Part of a small language model's weights.
Size: width 640, 20 heads of 32.
Architecture: LayerNorm before each block, learned positions, biases on query, key and value, untied embeddings.
Training: a variant of Muon for these matrices, 920M tokens, 7022 steps.
MLP neurons of a small language model. Each row is named by its layer, matrix (up: input weights) and neuron, and shows model dimensions 261-356. Each number is 128 + 32 x the weight over its row's rms, rounded and kept within 0 to 255.
A block is one neuron, or neurons of one layer that tend to fire together. After each block is what it responds to, as a language model described it from the Wikipedia text at the highest values.

L5.up95 [141 150 154 122 146 183 151 125 161 146 167 160 101 153 108 120  97  93 112  92 115 142 145  47 111  81 118  81 142 102 123 138 163 124 186  41 136 157 144  82 115  85 160 204  97 137 125 148 146 105 135 146 111 139 110 112  87  95 160 174 104 119  85 137 154  88 157 114 106 154 108 212 118 134 109 137 128 160 164  88  40 138 161 131  98 166 108 117 140 146 186 142 223 126  86 154]
L5.up120 [165 105 128  46 122 131 155 107 141 165 110 173  77 112 205 160  93 155 127 124 117 112 117 103 129  78  68 132 111 151 163 211  79 135 144 149 149 111 152 105 145  88  99 155 134 162  85 184 104  89  98 143 146 138 108 103 142 139 108 184 125 136 104  81 179 137 149 161 185  89 111 106 151 145  90 143  95  97 133 104  91 135 159 141 111 207 198 146  55 206 156 149  83  78 175  74]
L5.up2171 [117  74  97 114  89 182 130 191 145 105 111 136  89 149 158 131 161  95 113 107 138 160 141 115 133 118  93  57 112 167 149 127 163 118  87 165 162 139 119 130 153 123 163 129 125  68 119 122 113 103 155 112 151 156 146  76  80 124 140 151  82 152 152  96  50 156 155 143 112 128 193 133 123 136 123  96 134 118 180  62 101  89  81 100 118  79 182 140 156 181 137 125 150 156 115 120]
L5.up2800 [144 129 132  76 154 175 133 175 121 157 136 159 162 117  88 132 130 232 136 154 121 119  75 163 231 169 183 147 130 146 155  76 188 168 128  66 117 144  91 113 148  91 108 166  94 150  95 119 116 160 131 178 120  87 144 126  72 123 139 163 156 188 116  98 111 117  56 165 162  76 142 120 145  90 103 133 122  71 100 125  64 148 139 124  53 144  93  94 185 114 153 103 140 133 116 190]
Mid-word subword fragments

L7.up3134 [132 145  58  94 145 163 116 102  79 122 134 146 112 130 140 106 193 142 157 154  74  70 119 153 126 160 115 105 150 130 119 136  82 147 194 151 126  73  96 163 124 117 113 123 100 165 110 135 142 152 169 149  77 146  93 158  86  78 160 147 127 101  92  91 132 147 110 137 138 127 107 114 147 113 145  95 111 136 164 107 167 130 114 124 157 134 120 176 134 160 118 150 107 162 117  99]
Mid-word second piece

L6.up614 [165  96  79 119 157 144 117 124 104 145  81  68 181 141  98 125 129 108 149 116 179  99 107 121 117 129  67 182 111 115 156 114 130  99 156 188 159 138 190  91 117 127 126  90 132 158  86 167 123  91  90  98  79 101 128 111 118 154 172 103 150 101 101 107 132 125 189 126 125  67 108 170 100 110 110 151 148  56 105 108 128  76 154 165 114 130 154 142 106  70  97  91 109 160 125 117]
L6.up1411 [101 129 177 127 144 120 106 150 118 119 116 121 139 139  93  90 129 129 132 179  72 138 133 173 161 141 160 134 153 197 134 130  58 132 105 129 179 156 223 146  89 133 129  91  68  93 133  74  74 139 135 101 119 127 163 110  72  99 164 139 120 165 127 181 118 100 115 113  90  85 105 104  88 154 130 162 113  97 121 179 205 104 134 136  67 177 143 187 114 124  89 134  72 157 163 145]
L6.up2030 [121 135  98  55 124 177 139 132 138 199 115 114 169 156 140 175 143 122  93 108 117 107 106  84  90 134 135  94 113 163 117 175  76 149 101 158 176 136 200 120 125 140 111 139 108  74 174  96 131 148 162 149  78 134 151 111 140 126 155 134  97 104 156  84  78  78 126 149 126 135  76 166  93 173 158 160  97  73  98 153 158 136 121 109 156 158 134  87 172 177 120 147 146 111 152 126]
L6.up3120 [111 129  61 148 158 131 148 119 129 176 118  90 130 178 124 115 124 112 143 132  91 152 164  78 162  75 130 155 127 107 138 130 165 104 125 168 153 167 122 123 180 145 162 128 110 167 142 136  98 108 176 101 129  76  74 136 114 124 137  92  96 150 118 134  73 107 145  95 139 119  24 111 143 130 115  97 102 125 138 175 176 113 125 146 119 147 170 137 113 128 143 185 155 120 135 119]
Comma after introductory clause

L5.up304 [102 174 122 180 143 107 169  78  95 170  95  81 133 103 131 143 114 128 148  79 125 102 148 175 138 174 126 135 109  98 145 139 110 131  93 157  85 124 149 139  95 134 101 145 112 148 180 162 122 158  88 134 168 148 118 151 173 134 131 119 122 104 106 129 151 141 147 173 152 121 148 149 118  71 129 146 126 107 121 111  87 141 123 150  92 159 150 108 128  75 117 140 124  82  71 130]
L5.up1162 [145 150 144 112 129  41  77 126 180 118  78 103 140 113 171 137 139  75 118 145 192 185  96 104 166 110 140 111  78  88  99 135  74 109  85  62 140 135 172 149 132 147 100 118 162 142 146  94 144 211  86 132  87 177  21 164 111 137 158 127 143 186 104  37 130 102 144 165 183 130 127 164 103 106 140  91 170 119 162  84 163 101  83 113 124 107 145 141  66 158 113 141 168 155 144 130]
L5.up2435 [136  84 101 147 115 164 179  95 172 109 122 141  64 110  99 193  67 138 141 152  63 135 123 141 141  92  91 143 120  79 156 150 110 172 106 113 175  96 151 115 122 160 122 133 146 134 157 150 121 157 117 104 121 103 189 108 159 111  72  90  90 154 200  75  53  72 185 107  87  87 165 138 148 119  75 116  82 111 196 105 185 201 140 125 124 144 123 134 169 144 120  84 151 156 102  54]
L5.up3054 [ 72 108 126 159 188  99 178  89 109 155 100 112 142 122 152  95 151  68  89 122 157 161 165  87 156 104 110 102 180 144 134 149  95 128 155 182 106 126 123 117 139 146 148 151 178 137 159  60 183 115 143 116  47 169 135 133 155 172 110 132 103 192 129 105 128 140  68 106 110 146  66 143 104  90 140 135  38 138  76 177 136 110 140 106 138 122 102  84 107  98 106 144 141  85 116 125]
Month names in dates

L7.up2940 [146 165 122  78 123 110 115 101 126 176 142 136 134 127 118 112 143  47 111 159 154 143 122 180 114 149 100 181 149  62  96 135 131 136  68  32 120 143 126 152  77 136 127 170 159 174 128 143 134 163  91  94 141 102  80  59  75 151 111 125  76 134 124  86 127 157  97  44 107 141 153  83 156 141 128 130 174 111 100 165 100 181 185  93  99 121 141 139 102 130 104 123  93 136  72 104]
Date expressions before year

L6.up876 [152 146  77  57 168  97  91 118 104 150 141 116 216  88 101 140 133 160 177 157 152 112 126 160  60 132 107 129 116 147 183 111 147 147 133 114 163  55 221 198 132 166  75 138  90 140 154 157 138 130 112 118 141 102  47 150 149 101  86 129 103 126 107 131 161 110  98 114  86 139 119 166  77 116 130 153 117 169  53 142  96 114  90 155 130  80 196 103 145  88  84 138 183 164 156 151]
L6.up1053 [ 71 165 127 133 116  79 141  97  72 150 129 111 161 167 131 114  72 132 122 144 175 104  96 119  81 119 102 135  73 175 117  82 161  84 152 101 159  77 187 163 165 180 141 100  85 117 111 162  86 199 213 158 130 139 152 137 147 143 120 137  97 103 138 111 140 104 169 116 128 124 120  84  98  77 117  68 189 120 146 163 130 107  78 112 123 121 149 129 174 107 135 178 129 125  88 115]
L6.up2710 [160 108 138 136 109 155 152  96 111 156 151 117 142 151 137 146 134 141 137 152 154  63 114 118 112 158 113  93 143 133 164 129  79 112 136 101 155  94 118 126 121 154 105 115 160 131  83  89 182 106 190 142  84 123 134 159 111 108 183 102 145  98 173 145 124 127  68  84 108  89  85  49 141 113 114 111 136 121  81 108  98 173 160 119  94 133 105 135 127 121  89 164 134 146 113 131]
L6.up3707 [126 115 107  83 165  85 191 133  75  57 149 101 125  91 185 215 204 166 149 150 110 103  51  66  96 153 125  31 160 136 135 176 168 118 101 137 157  75 108 121 147 149 124 186  89 116  95  89 124 161 128 188 107 157 129 162 128 113 116 140 168 127  83  25 135 170 124 109 147 119  87 150 111  54 161 109 108 147 114  90  87 189  97 189 105 151 137 176  63 100 176  97 132  92  94 141]
Second piece after initial

L7.up3295 [150  88 114 162  94 157 133 148 193 146 116 121 139  48 142  96 138 189 134 122  85 215 109 117 155 156  98  65 129 155  74 143 174 105  64 106 100 198 165 138 143 118  95 172 145 147 105 128 136  72 131 150 138 105 131 120 124 156 117  72 146 178 131 144 130 135 136 124 164 120  88 126 138 140 146 105 123 126 115 144  88 154 159 205 106 118 170 141 132  86 155 110  93 159 169 184]
Mid-word subword fragments

L5.up215 [134 117 155 151 104 127  75 165 162 119  76  98 148 176  72 133 139  64 140 167 144 100 146  37 140 138 166 136 131 127 159 188 129 136 135 160 177 173 122 146 181 143 138  57 166 138  33 154 105 189 112 135 121 172 100  39 142 153  49  94  92 149 166 146 149 110 106 124 127  63 164 167 139  82  94 133 107  96 165 128  97 142 137 133  80  79 138 118 114 146 157 118 146 147 200 162]
L5.up982 [ 81 185  88 113 194 171 167  83 150 169  99 133 122 172 110  98  88 108 122 138 148 108 113 109 102 100  53 158 154 109 112 119  83 153 139 143 188 141  77 127 145 139 164 116  84 104 201 143 189 176 100  98 108 121 144 125 137 164 146 142 150 111 136 196  75 150  87 140 137 166 131  89 128 110 101  95 165 124 180 105 102 183 127 148  72 149 150 115 185 115 174  65 111 163 115 118]
L5.up2015 [ 80 120 158 188 132  84 145 104 169  96 169 156  89 125 142 153  71 120  72 111 144 185 104 115 158  86 162 185 123  71 133  98  94 163 120 111 160 160 137 113 171 128  93 129 133 141 126 114 141 191 150 150 107 113 125 159 162 179  75 131 118  95  89  87 184 150  91 107 110 128 138 136  98  93 124 134 140 167 141 116 120 130 147 155 153 168 209  88  52 126 121 122  94 120 132 120]
L5.up3011 [126 144 108 198 178 191 201 162 162 122 129 198 128 147 126 133 120 121 114 162 122  94 110 101 136 145  79  39 125  97 137 101 121 160 159 135 116 123 113  95 142 117 148  94 126  93 136 153  92 197 148 105 142 113 155 132  88 121 155 144 151 162 173 165 101 117  97 156 121  97 159 159 170  82  89 167 136 154  94 146 144  95 149  95 143 120 126 174 127  75 145  83 121 159 140 166]
Punctuation inside numbers

L5.up1828 [164 156  93 155  91 128 161  99  97 184 168 141  80 171 149  88 118 128 108 178 137 131  91  64  94 216 111  90 135 186 138  96 113  94 127 177 121 130 147 121 109 117  47 141 105 127 138  95 103 112 141 110 165 130 130 129 186 102  99 121 166 181 121 119 110 166  73 150  90 161 185 162  98 146 147  78 123 106 143 122 128  91  91 147 118 144 122 131  81 189 145 139  70  86 158 104]
L5.up2275 [ 99 202 143  84 184 160 186  70 118 146 117 110  57 114 165  83  97 121 106 178 125 129 157 124 190 106 129 134 167  86  92 121 137 159 159  81 112 107 106 162  65 130 107 122 154 103  82 166 110 114 133 177 140 124 118 135 139 112 123 144 110  61  85  87 110 138 199 125 107 113 121  97 136 203 142 143 120 155 122 105 135 166 107 160 139 134 111 118 154 133 137 116  76 120 145 142]
L5.up2337 [ 84 120 141 125 108 144 149 109 109 191 167 151 131 130 105 155 114 174 120 191  78 103 117 138  85 113 199 132 229 159 133 142 175 135  90 147  92 128 116 116 150  98  97 183 183 136 104 134 140 115 144 105 176  94 178 110  80 127  92 124 128 118  78 129 141 169  74 125 133 152 125  77  74 121 128 160 169 149 151 114 129 134  71 139 160 109 144 193 105 143 122 111 120 106  77 141]
L5.up3611 [203  87 172 166 140  85 182  82 131 129 134 137 138 105 136 112 121 111 139 166 127 143 153 106 137 120 176 108 134 109 118 174 156 168 133  96  97 140 166 173  71 158  92 153 140 187 155 148 112 168 186  75 170 152 151 108 148  62  79 131 186 102 128 167 135  84 169 127 131 132 107 105 106 131  79 120  80 154 159 143 101 111  83 171 161 135 135  96 143  84 138 134 149 102 110 118]
Coordinating conjunction after phrases

L7.up2520 [118 188 107 193 163  79 161 131 168 188 128 150 112 111 141 142 167 170 138 139 132 159  87 180  86  71 137 162 175 155 108 205 111 168  97 189 127  97  91 130 117 139 131 174 103 132 118 147  96 109  98 132 127  90 156 109  76 105 118 152 132 124 187 100 114  65  67 120  84 130 128 109  99 160 120 131 157 122  74 122 125 128 139 138  86 149 141 110 132 137  72  73 152 130 156 137]
Coordinating and/or in pairs

L5.up2228 [137  84 119 142  94 141 147 124 119 168  93 143  86 155 168 100 119 125  86  70 156 151 144 133  68 107 103 142 113 114 135 132 150 120 107  85 100 127 141  98  84 158 205 145 145 122 122 133  98  86 146  97 122  90  83 148 138 158 153 123  99 141  63 141 129 160 112  65  87  60 106 122 173 193  89 185 181 144 119 111 109  56 113 163 101 169 190 156 124  91 154 139 176  87  79 132]
L5.up3290 [101 107 148 194 125 131 125 130 160 153  95 116 106 153 143 154 134 152 190 111 137  29 108 143 133 139 100 161 164 168 106 149  93  89 126 148 142 140 111 132 112 101 142 136 113 110  90  81 125  48  99 113 139 167 132 123  91 143 148 111 112 136 138 113  94 170 144 138 106 112 105 163 117 153 138 149 147 187 133 120 125 107 104 146 134 156  86  75 171  93 130 128 108  77  85 147]
L5.up3576 [ 79 134 162 158  26  97 102 174  95 110 141 110 115 140 151 100 151 119 166 158 119 108 130 168 158 141 108 111 102 163 146 145 135 136 156 152 175 141 106 106  35 126 162 200 105 133 107 158  91  78 111 171 135 167 113  80 169 124 126  94 117 118 108 109 111 136 159 149 104  80 189  76 138  89 106 112 160 140 128  60  85 169  78 136  59 127 163  72 144 163 159 168 193 122 100 104]
L5.up3729 [167 169 111 133  85 143 110  82 152  98 175  80 145 133 153 156 158 101 101 130 160 140  71 140 158 120 201 128 145 148  99 173 146 115 135 123 139 185  47  97 150  72 142 170 170 138 164 114 132 145 120 100 101 168 127  98 167 108 135  82  65  74  79 109  83 163 156 180 137 136  64 143 162 104 135 127 103 153 121 127 117 132 112 122 101 149 128 138 141  97 159 127 158 106  98 159]
Comma after introductory phrase

L6.up755 [123  68  98  95 161 190 100 130 152 112 162 187 109  74 128 128  97 151 134 126  71 113 134 139 148 123 142 133 147  93  92 130 146 132 134  77 117 119 161 152 114 117 154 109  76 146 189 108 127 120 170 127 147 102  94 123 149 132 132 153 139 137 148 118 104 170 182 128 143 112  69 131 125 136 136 155 178 130 129 134 112 127 199 111 162 143 135  95  73 117 149  89 160  95 131 104]
L6.up1185 [136  72 185 145  75  93 106 113  84  98 157 151 118  94 132 111 173  96 154  51 144 122 139 117 162 157 203 134 108 150 143 152 187 116 151 104  98 145 159 118 156 109 109 135  88 139 145 126 147 146 176 139 105 117 166 101  94 164 158 207 108 134 100 112  86 136 103 135 122 120 166 185  97 128 107 108 149 140 124 144  95 127 135 149 102 155 119 130 160  91 137  95 108 144  96 156]
L6.up2361 [133 137 149 173 139 193 126 121 145 101 127 120 123 141 121 163 137 139 145 134 101 179 126 102 126 120 113  71 195 143 134  51 170 122 119 201  82 141 123 119  88  92 107  85 117 131 153 152 115 184 126 133 133 143 122  96 176 153 128  89 134 144 130 113  92 126 128 160 150 128 112 135 129 139 115 116 132 167  80  83 134 170  99 113 134 191 118 161 108 130 149 208  94 117 113 140]
L6.up2930 [173 197 168 143 154 108 210 171 122 144 139  81 150 116  61 139 143 172 102 128 131 130  74 128 137  78 128  68 141 160 136 130 123 122 192 170 132 155 141 167 115 116 177 111 106 170  92 155 119  59 146  80  53 117 131 125 148 110 129 167 142 182  70 137  95 129 101 174 136  86 105 147 136 139 164 154  95 156 137 138 122 108 135 128  58 171  80 117  79 113 140  76 178 161 104  91]
Mid-word name fragments

L7.up2415 [144 125 153 157  73 104 119 159 114 147 117  87 158 162 148 161 148 150 132  94 133  85  96 101 139 117 108 149 121 166 171 133  92  79 159 126 172 117 210 144 120 120 138  78  73  44 103 149 107  81 169  89 122 124  95 156 114 148 181  56 120 154 173  94 116 100  60 161 162  90  72 132 132  97 103  93 145 158 129 144 161 109 121 189  99 191 147 173 142  41 110 122 125 133 107 140]
Sentence-opening frame boundary

L6.up190 [171  43 146 171 116 125 123 119 121  28 112 127  88 130  79 131 111 117 135 124 133 129 158 175 129 109 108 163 164 113 163 124  79 202 135 137 103  72 121 114 129 121  65  99 118 114 106 168 121  79 131 156 153 136 102 109 142 143 162  97 155  72  89 154 176 121 147  98 123 136 116 152 100 120 118 133  98 107 161 177 145  90  58 119 104 115 144  91  52  70 103 127 119 144 128  95]
L6.up2294 [135 136 153  91 108  87 104 113 144  91 113 159 111 106 110 148 144  73 130 106 159 116 157 106 165  69 132 153 176 115 161  90 145 184 104  97  76 166 128 129 152 123  88 118  62 137 106 149  89 161 172 129 131 116 122  84 115  95 168  78 122 104 155 128  94 108 100 152  95 150 167 143 152 124 153 174 144 149  83 205 150 117  87 155  70 145 111 117 109 106  84 114 152 134 102 168]
L6.up2428 [166 137 137 139 129  95 112 123 138  54 143  80  53 138 138 171 102 152  62 119 161 116 149 109 204 124 160 118 134 118 117  87 137 146 131 121 129  51  93 175 184 136 139 158 115 149 101  93 116 150 141 149  90 133  82 108 117  62 132 137 128 144 148 177  98 124 113 136 214 143 149  88 108 118 168 126 139  93  73 132 136 133 139 124  97 136  76 131 119 172 185  88 106 150 106 119]
L6.up2763 [ 96 160  73 161 104  69 151 144 145 122  79 200 130 171 124 150 189 114 134 114 102 155 157  34 133  98 125 230 130 113 131  90  62  99 147 166 198  85  92 109 115  96 124 119 108 122 101 129 142 164 125 115 120 123 134 121 158 135 180 155 159  86 112 129  82 155 151 105 145  92  88 184 109  97 131 109 160 111  47 169 147 153  70 139  93 124 110 147 148 163 108  82 132 128 132 149]
Table cell separators

L6.up1036 [150 145  35 135  91 113  93 147  90 107 105 171 166 128 129 105 140 145 104 167 142 106 138 132 122  84 161 100  85 113 119 109 119  89 101 166 143 125 132  99 106 140 156 112 112 139 140 123 149 127 164  82  57 181  93 124 169 126  95 124 117 183 129  83 117 199  99 155 116 111  72 156 125 107 143 107 145 135 155 120 127 131  81 124  95 160 123 165 118 107 103 146 125 161 142 143]
L6.up2184 [131 138  59  90  89  97 133  95 115 134 177 134 136 157 159 109 196 170 117 142 154 158 124  84 125 112 109  86 110 101 102 186 123 138 121 167 121 102  96 174 140 160 148 160 122 117 150 124 102 135 135 117  76  70 109 110 150 102 139 148 106 144 138 101  76 181 141 147  92 113 144  90 111 174 145 134 148  95 173  80 127 165 145 163 117 103 158 174 150 140 139  94 105  92 116  83]
L6.up2683 [112 119 145 138 118  75 154 114  94  95 126  81 122  83 176 106  61 126 147 194  98 107 166  69 181 134  94  27 148 119 145 123 125 154 158 118 145 108 126 133 194 123 163 102 110 141 186 130 149 183  87 108 136 106 135 143 119 166 162 109  75 176 141 130 113 116 116 141 103 169  76 134  98 109 119 146 161 107 176 137 179 109 151  70  69 151 170 139 141  63 146 153 106 109 155  96]
L6.up3445 [144  98  71 171  46  97 141 104 129 182 165  83 100  74 108 161 113 203 125 144 130 120  84 173 170 135 175 100 159 103 109 148 105 148 116  86 116 103 101 133 139 178 109 153 123 177 108 111 104 118 156 134  96 141 120 174 102 134  93  53  99 157 113  94 127 176 100  91 101 114  58 182  76 104 156 129 179  89  96 142 134  98 126 172 103 140 158 120 188 141  47 177 122 110 167 181]
Date after on

L7.up2935 [144 179  85 127 163 183  65 123 141 157  98 165 116 144 179  85 114  63 115  99 103 152 129 100 145  69 174  96  76 160 169 120 113 127  38 123 127 123 113 174 125 110  96  57 126 141 155 161 176  93  83 102 133 100 121 115 166 109 120 137 155 185 176 115 214 131  95 143 144 113 143 191 153 174  97 120 150  67 136 181 182 185 101 203 122 178 136  76 121  85 136  79 112 104 152  64]
Mid-number and mid-name tokens

L6.up822 [122 143 120 172 132 120  94 124 149 117 156 144 147 104 150 129 168 113 167 116 132 113 152 126 131 182 101 170 138 109 120 125 150 111  70 165 122 111 151 108 166 146  99 134  83 140  86  98 121 112 127 135 156  77 169 150 132 110 184  75 113 104 120 154  67 171 101 119 145 131  74  94 100 112 154 177  93  96 152 147 105 100 145 133 133 146 134 131  94 131 100 145  94 158 180  96]
L6.up1477 [160 137 165 136 126 154 106 164  92 104 110 111  87 125 116  98 147  78 132 135 124 132  91 110 204 111  82 138 118 112 142 195 152 157 151 169  84 145  31 152 130 148 151 139 112 123 162 135 155 113 138 158 144 123 139 109 103 147 112 150 160 145 192 104 124 179 122 137 115  77  87 127 178 129 212  95 107 106 180 111 147 173  81 158 124 132 117  84 134  89  74 124 161 125  92 125]
L6.up3358 [112  78 166 113 161 129 153 128 159 164 111 101  69  70 146 108 128 109 159 105 150 200 165 140  83 147  92 167  61 169 125  98 118 171  95 163  58 141  95 128 152 158  93 122 127  66 130 106  91  94  85 102 126  94 126 159  99 112 106 101 132 133 138  96 127 113 125  91 117 143  90 127 107 128 112 161  98  98  97  52 170 130 184 105 132 147 116  96 145 191  83 138  60  66 154 159]
L6.up3806 [147 160  94 145 152  90 133 200 126 164 155  86 178 169 182 161 102 105 145 116 175 127 199 119 185 102 124 152 157  49 153  98 125 186  99 184 148 147 165 147 107 113 110 152  76 155 106 126 112 148 128  95 128 110 118 129 143  74  86 165 124 110 105 111 136 117 143 164 204  51 151 135 137 138 171 130 119 114 169 117 126 187 136 128 120  77  88 135 119 140 109 144  98 159 146 118]
Mid-sentence conjunction "and"